Weights of a small GPT-style language model, trained from scratch on English Wikipedia: a variant of Muon for these matrices.
MLP neurons of a small language model. Each row is named by its layer, matrix (up: input weights) and neuron, and shows model dimensions 0-255. Each number is 500 + 25 x the weight over its row's rms, rounded and kept within 0 to 999. Numbers have three digits each.
After each neuron's rows, "fires after" lists the tokens most often just before its 100 highest values on Wikipedia text that the model never trained on.

L2.up752:490502540487476536467476515511493515478454476506541507552516504516499449487528505483463523500474490500490497537520514482477498488515512503493501486504482462453493496521498563532506537538506523492511493520500492445522497520513558502526499518474476506520496533484507483489561479507532510497481473531533522539530495476512522504524495499516449499458518537542546489479529508506511481518496520502511518475516467468509514475483499517463467467506516435507485505527474482477541475475528477451475468510513548552485519492472508465476502535486515470486527486499524474484487505560491489516459476489496490501480534501500477480479458455516533494505481534513519532530506532451479471533510457502500535520502506479466475509521533497503464470505538444512506494491511482484477430487517513
fires after: ".", "==", " ==", "\n", " ==="

L4.up92:506488477539544537523477514513480490488500479539570498539550489527491527490517513504544482533473466469515493494498469516501509517506520498480479525507491480494470521488503521462496522416496496521525479520503469532510482506499511488555519486502437533465475490531518492518467495513519434501516481509520500445500518460467495465511504499514519533492530492473535489509484510491493509492496513468488526502509532506485508500492472463512467494440502506514506537528528464486509448503538492503491518499532476455472513552514519506498498477543511538499493559503508491459520545506508453461514531470468485487516468516474450533507496480468513490488501501493495465514538509510506504484509483541494499538446483497526486533528479481517524469449453547506509494505473536496493471491497483
fires after: "1", "2", " ", ","

L3.up340:506501492462496530515522490495478495542525533505505511494479519505544516488477548501532509479491517501466515489517493529485510474461566504509515480470447505467465513498507525444447527522496503528582538459454502567492493473480477485491439503480525459511492529516507536463485526487470498528497479535464569494480490530501520494518513505469533489509513517523482478496489528498460490488521469472488466473497470472509493523497505522500535503535491525504502500523516487508515467476514478513561534514549493491526506513469484551498510516486519501499464545507516508447495501481550448498492474517514478529518497537519522520505543515518497541501490526461472500494499488542515498479486472489488496524460511482501502488498553488488469485500482541492521498467458461483486509498483502
fires after: " |", ".", "5", ",", "50"

L3.up669:535517473447492485479472509446489476483469469486500493529487482445492512499513493546512483490493484490463500472462457491495485500483476510511483482524493497495521511481513515507555543528543499476531514547502489462489512507502492506465522470461494479535482499495484508500492467538511483484497499512502512498543494481500513526503527473507467471508522486506561512519480513530496413513474511528525518562473482524528536518537444539465541498468453475504500524520442510464481488498455462493545490517550483479518501564485521479533486508505508522505509492490489492511509466529512499488455472498478531530509501527508430512500532478510534496498495516556501484494471511503508489496497463536511478530491487493488507474518539512539514474549475517526508510531502512499462468503498530
fires after: "==", "| ", " ===", "===", "==History==", " =="

L9.up729:477511507447497493482496493488513482502504485498535487522516500488490495537475493484474522486498494540532504486490489526418492491534520496487485493490499542488509491547494508535519469467493534473526493483486462523496514535532477496511462512486526546475493515535508498503499516553483524496514477526493508538527482535516466523480489449530483486545553509482541493511507496474495524505522485508461509513555520492522541489478493443490513530523517530530483462526494489511507478510525516513502488483484510491514469524488476529511512524517551527463482509490523457548492502485504488449514469493483462518481549491492502488509478501495539496510463562456452508535474533432455524507532495480478477489506479480557505469485471532498512500482461501460489478487492506523510496446521437
fires after: "\n", " Mark", " |", "-", " by"

L3.up335:509469475489494430490464513466538514500497516469506510481476479464482525503532471539469493532556497484499454488484470517491496509504473524466443491529500508535475537503468524493458504496474525496511491539510510523490489508499461510483542505490504494536464563521486484542501487523514417525479495541491504460542516469531493477490534448537469518487481492478561537504501524501515486483474447480488511525514505525518514483528471487506519491506539483551474482501529527459520510502525485488507528491498482501484488497510537499510496515516486522503458514533494515540485524529504497529503464505500507501496493479479474474543464509536509519535488528481502502533476551484460461548518517533516472518538502461539444484494477506491476530496514506489504475503467477509484505493539481
fires after: "===", "\n", " ===", "\n\n", " ", "=="

L10.up951:516496512507513461522456488498498516481486492499505464551556510558503489505481510489485473509486466486448496488467533516492485490520494528501497532482512474529478558544504496481496539568499485528563478535496516490487524496498498498488480486514520528522512512539509475494491505472480535477499504465524485515474479562543524475482459513495501478512533495489491486503473498466502540542533511505465487487503485436519474461494480485505489510519502559493530500521470453503462522447472490464493510462491509495482526517507516449483500502510513535462496528457495490476517520480513492507478532502504462477505531487521529510477538536485521455524520465473475485506549493503501468490476477491489460538554538490520486511514518517510453493488510523443528472495542471498479531476519509
fires after: "\n", "\n\n", " ", "B", "S", "."

L6.up381:496494500485471516495512499490520527445530534479492517507518471493445510533527528489506530486455502502496466511463579527489464468543518532535513465484504482518531536473455501531560518522487546510507444471455508501481460464491503505464509492522454502487543533487487495483495507489500453476487510497481544533465526478465511508517522501474511509477482477477526505521488521504480488536513428516540470501501467552499493492490489471467498541485494484524518508521498495541509513543508488520508522477497462534483503497508532514432477486501521489483504492532534472454469482494479498486529537491468502509504505478522521523472505505515512530528529490532497531500524504454493483579514485484533514512487463506496525463509494514511495484506465472515472475504513471515512493455499495
fires after: "6", "7", "9", "8", "3"

L5.up661:515529495485507483521469477478504502500452509507457483537478531516480522456526471489501530522473515466469508539511534536478492489481451489530462507514521512490531514501481519465466509482502505524482449486506480473492489508485500536489464459498545499505536475532501525483455508495490516441469509526526506475469476540491549479532504529525498517481481514498530534472532489483500483517493490475485478500503511496503509544492481473512502485520454457521495487514522491537518477504481489494493523453542488480468478473524470493501482484479516460495484507462496488531514501493479509552595546495495529540521506504522468535542516521483547439552514502471506518493501564452514481485487504472529477517481521523512496492454535486494511489543482529491476496513535534493515512474501518
fires after: "| ", "\n", "2"

L2.up864:499490559489479468507453481473527490462549481488501519529525454515521522495499480493483538464523451507512520485516551524442489510493508503506509468516485475473504499498483474492512523498526564504567507514485476501482515512521481510503532532436507484489489515473519481519528500495488518506519483511516478505513522461531498533503529517503474524457479533530502493491512522522498436524527521569478512499502514454521500508500553498497515515481505486504497558545484497475459499481513511478500506511484462479462501491488505527460490532509495463494431520527533512480450479564500509512504503498489475475486528498473531535515483477542517491507536537481461514520499489446484480504475436545539497515483491520489441484504514481507503497505499497465497506521485494492470490477520482
fires after: ".", "\n", " |"

L10.up35:513467498520479548528490482503476501473501507480483502557518525478506546491497504498494510485520524538536482496479541490541484485477462511489506494492509504471464458515509527481448525468443485471498495546482529490496509509479510470484528475509500498531519526521520522494549437513515502496455488519507468523451504546504523478515518578499514544507497455491486503470498503476514491498506494492508513488484500506478523484489502522480497517473453495450495518490533467501491474486519506503469476472510463525492510492510550478498468528501509539461500487532447542459508523486532485457489485535485522512448487463516523499531544500511517529499488480511512577486496554485514531478488482501516503457475514479559502530506502524495466482495517503468508488540545519464465454510502496
fires after: "f", " f", "ig", "ff", " ref", " F"

L9.up741:529466499539487510523516506479532560505514486517472539498513494487484459494503498518530537529514480495526497450511533465545480463486513505479528509456454458487488516539474527504484460481473519513533552505492533487487521523498497487502478466479480474524517514546506508491521459540518470526520477491521486497512458483479506500508510476518454523498510441459468467463504505514510556498511510490498481498464522477492507516490501527499526497496462535497445484516524492492501535493490470504483514469506503536507499558544531464477468554484483528506532495487496496473515531492491546505484542538523541541511504477428493478497526490469521470499491509479507500514510467513517501492529482509464479458545492460518485508472500531515490497471483520461441491497547537520521495477505489
fires after: " f", "f", " F", "w", "F"

L5.up761:536514517505495515496511480527530544499463460495507482494467527482458521483491500509481485527484511504514526537514519511453484500463405486458473503504515505486520501480487564502446492524458508462505474496524483487506488506499486486491487504520497549548513500546512479481471489482528480474413518476536502482486463526498519519490496464532495499518458551514515524485501544461497516501474517478490512530511522507524534480478497467520526503512484476516472476519481503506543478456497445520499512515542513492478498510502449510514465498495508528494495538509498479542542499499522539535524545451478517498528524476501492470544520528514516472555466531498530508548496554483504509531478487475492496500507471506490522495511483489514497493531512522508545487512507459508490478456479503
fires after: ".", "2", "-", "1", "\n", "In"

L2.up766:557535522456571517507476566525477479449526502521485480503521470539514501443469478505488510472459522473514529460526477537501558481520520495474542496483552503475518530544488473465503458517513500471543499506496503462513530484514508491487489509473515534484485515563481494478482501530530490483439480552497529500523491518503493498468506504505524483496478467498493524496495491492519509522488498507504484499498484498481517484489487528514512539483515516457462470502505453490490495499538555518510499550508532485467492474541502512504486512490509496501486513482522459524506542513527495469424505468483516515483517520481543502477544501485485477517465512474530462536515526467502508544502492449488494483473505521488518464490530515526467487515510543492515482515495504521494501486503453
fires after: " |", ".", ")"

L5.up132:516510460462500492470485476427552487509530492503499529472523479502546532496486542451527490533507518555485458463512488516527478476516497491514516484500489492484483509495504550516507521498534517527473506488491503483466524514533514501490537494468537556518494478494468514479437486528480471519496486514480517486506516469515500495500530515490520516492506472464461466493436553468487509500486497495500495561492517511503494490482494463510517486524473497500476482481506519544496461494517521478502492480501491469519513532503492503492485513517508521548481516564507556486542489499505470491536478485500496497529522534501499501519527484508524499467501468507455517509517511514456541541491495439463454474508516498509545488494552545500503493524459492494513527485467479451500523442495450
fires after: ".", " (", "′", "icial"

L9.up489:550477496526564546521465525467508484552533562499470505515494501458493519557485512460513517445492493481518498479489541511513502476507535529503484510504474487513548502483491492487424471474555479506547457505500503478499524507469511486496544519528491492544566502493509502496525496467492478505513537502460553471518455512499505515476493485491505463495514496460526521440488476510492488513491513518518537501495445516556499476497493522447476527541487489480489538499502495476521487501519483524465479489484480439482451503486530520502483483507560514491456506510507495476507460489481495450510502480525512528482473518489498521507479513492494523491480490519508475520498504489494485532481508507487498535500505463515500490489502485484544515493478538487551503477526514517499481487514449
fires after: "8", "6", " L", "7", "–"

L4.up488:521516502539464473508447473532505533511447479486451486528463508499475528440524478468526531526454529537470508490525584508495511519482497487540500491503452500541524510503514543509447527507466488532494478539535493438524508536523458478506504464508517491505506512503509481495453506521479470481493533475494482489449478514475498488540511530504488505518502482502514552487496510487460501486497507505489480569491476510512469533493523489489530466527472473505485480500487495505518516521546443499504512475543497480533497496479498502533492512477505515477500528465503467540503517487503523502490548493429536474525501500488443511512497501463539485510481516527500511537510512469560504469486509523503507513467512501491498478505521456482480486480506528520497470518521496522512503483481499
fires after: "\n", "| ", "2"

L2.up877:518504511508504513496500443495409477459539514500491526504497507532510495509538487481480509498519508484497512488533508466447504507502521520532459502475471492464538507493499489460491523475498491531506476525499518532508518503477477451502528477458498511468465513509507524540489447482493483502482483525475520499490490528518530509514500458526509464513471489484494505515470539462476532476510498460490514521474520486482510519515500465453484515470524529461481532488497479477512549508499502508507531541475506541482473505496530492535495542516539526475513490491496473490503522480517481570460516496518467478570518523488502478511573518486504514510471507503508530492503535507494468534459525525471491487476486452552523527541519449506494485521503519474513556520546464487510491524481477
fires after: ".", " |", " |  |", ")"

L3.up994:502562471491438478451470500489471473525501463499515528522523461456447494517487487521495517492535479516497493491508524529485470501532520509487510502477516474514507506484481510548508489543501466482498517518481514502483515485496497500484537497466459495541454585483492475512527506485513460534471505499472456497525481453504494532555542515521515472517479505469531505493518515483533455515532467480484457513466530492520519539509515518497540500517482519496458477505485511489496514490492517512507444515459494545546517469516552504506504525499515497488496526519498507532496543521490476495485514469485525511503515549483488517497501496537510534494490577524528492482469505463517487534518484511532474447528480504512496460493526509470472465507505450498503478494474491447469506487498478
fires after: " |", "===", "==", " ===", " |  |", " =="

L4.up161:492510457540524490506528501529486432528498479495542543488468542493535552498519508516496481490492466490476518491532519528534484561510499521492511489497453485533490510526516498490500477468437531496478483471529504480500555500483522451471525514482488507474494507483526515505485486510521455508461490470489491445468508499498474506521521462503462518497535486453504455520507536535505514499522505496478510539442503472509518502486437510518497510482491555541513504530482462518498481489497453514548512504490494469524473546503510501471507543518513514528496518491522511491490516476468469467533480466506487520498512571497486512515531481478429541475508506539516506520504497505461511505489487503521451513511450478497510480541461513497492493505464489477517508495492444488510515505505498
fires after: " ", "1", ".", " (", "2"

L6.up698:479482476493507520535548469490501518487483549519514494494492506490459489479548547527514522468538467534548486506517491476442527476520508443514453483523495483492474505524521545507527486505489496498498472470513441524479550459539504473504539502528469500448511490484502508473503494493527476474498521459489499452518519494515469494551499498555475485497500471513511510493468527493518515524504468499492459477438483505487481453497496486553552502494477507506496493526512488480464490506523525517465473550490508544488471505468508471481517476486509494515468501494470535507498515459502516495477548504477495443467500527489487526540524467531515527489508505503464509468524541525496497456497486500498495500509469510514511478498513536504534470502496534522471480450523534503513492500566514
fires after: " ", ",", " $", "–", " number ", " six"

L2.up359:472501474511479485528473529550529473492481496432540498490478468449457491527508493496492495514487475515502474475496507478522514456500517491499472456507509536494541478534489482515486444529523479539510511485516547449514534522526493500510519512517507501502513519490514490520511511510503450506496455501479491506524501481459442528493503438464490476499519504487498490527510531489474494508517475532521517514503482487561504498526529488529548490549541527508480491512504530529512509478493485472547504507495529484485512537499462471520465528529514434514519489527491500528490517510567527468494549475469490487473500519474512511502476490513491496471486495508486535483524547518543496502525512494532504491471524467508401519481497481542491514508527477504537530483486462471494493518477501
fires after: "\n", "|---|---|---|---", "\n\n"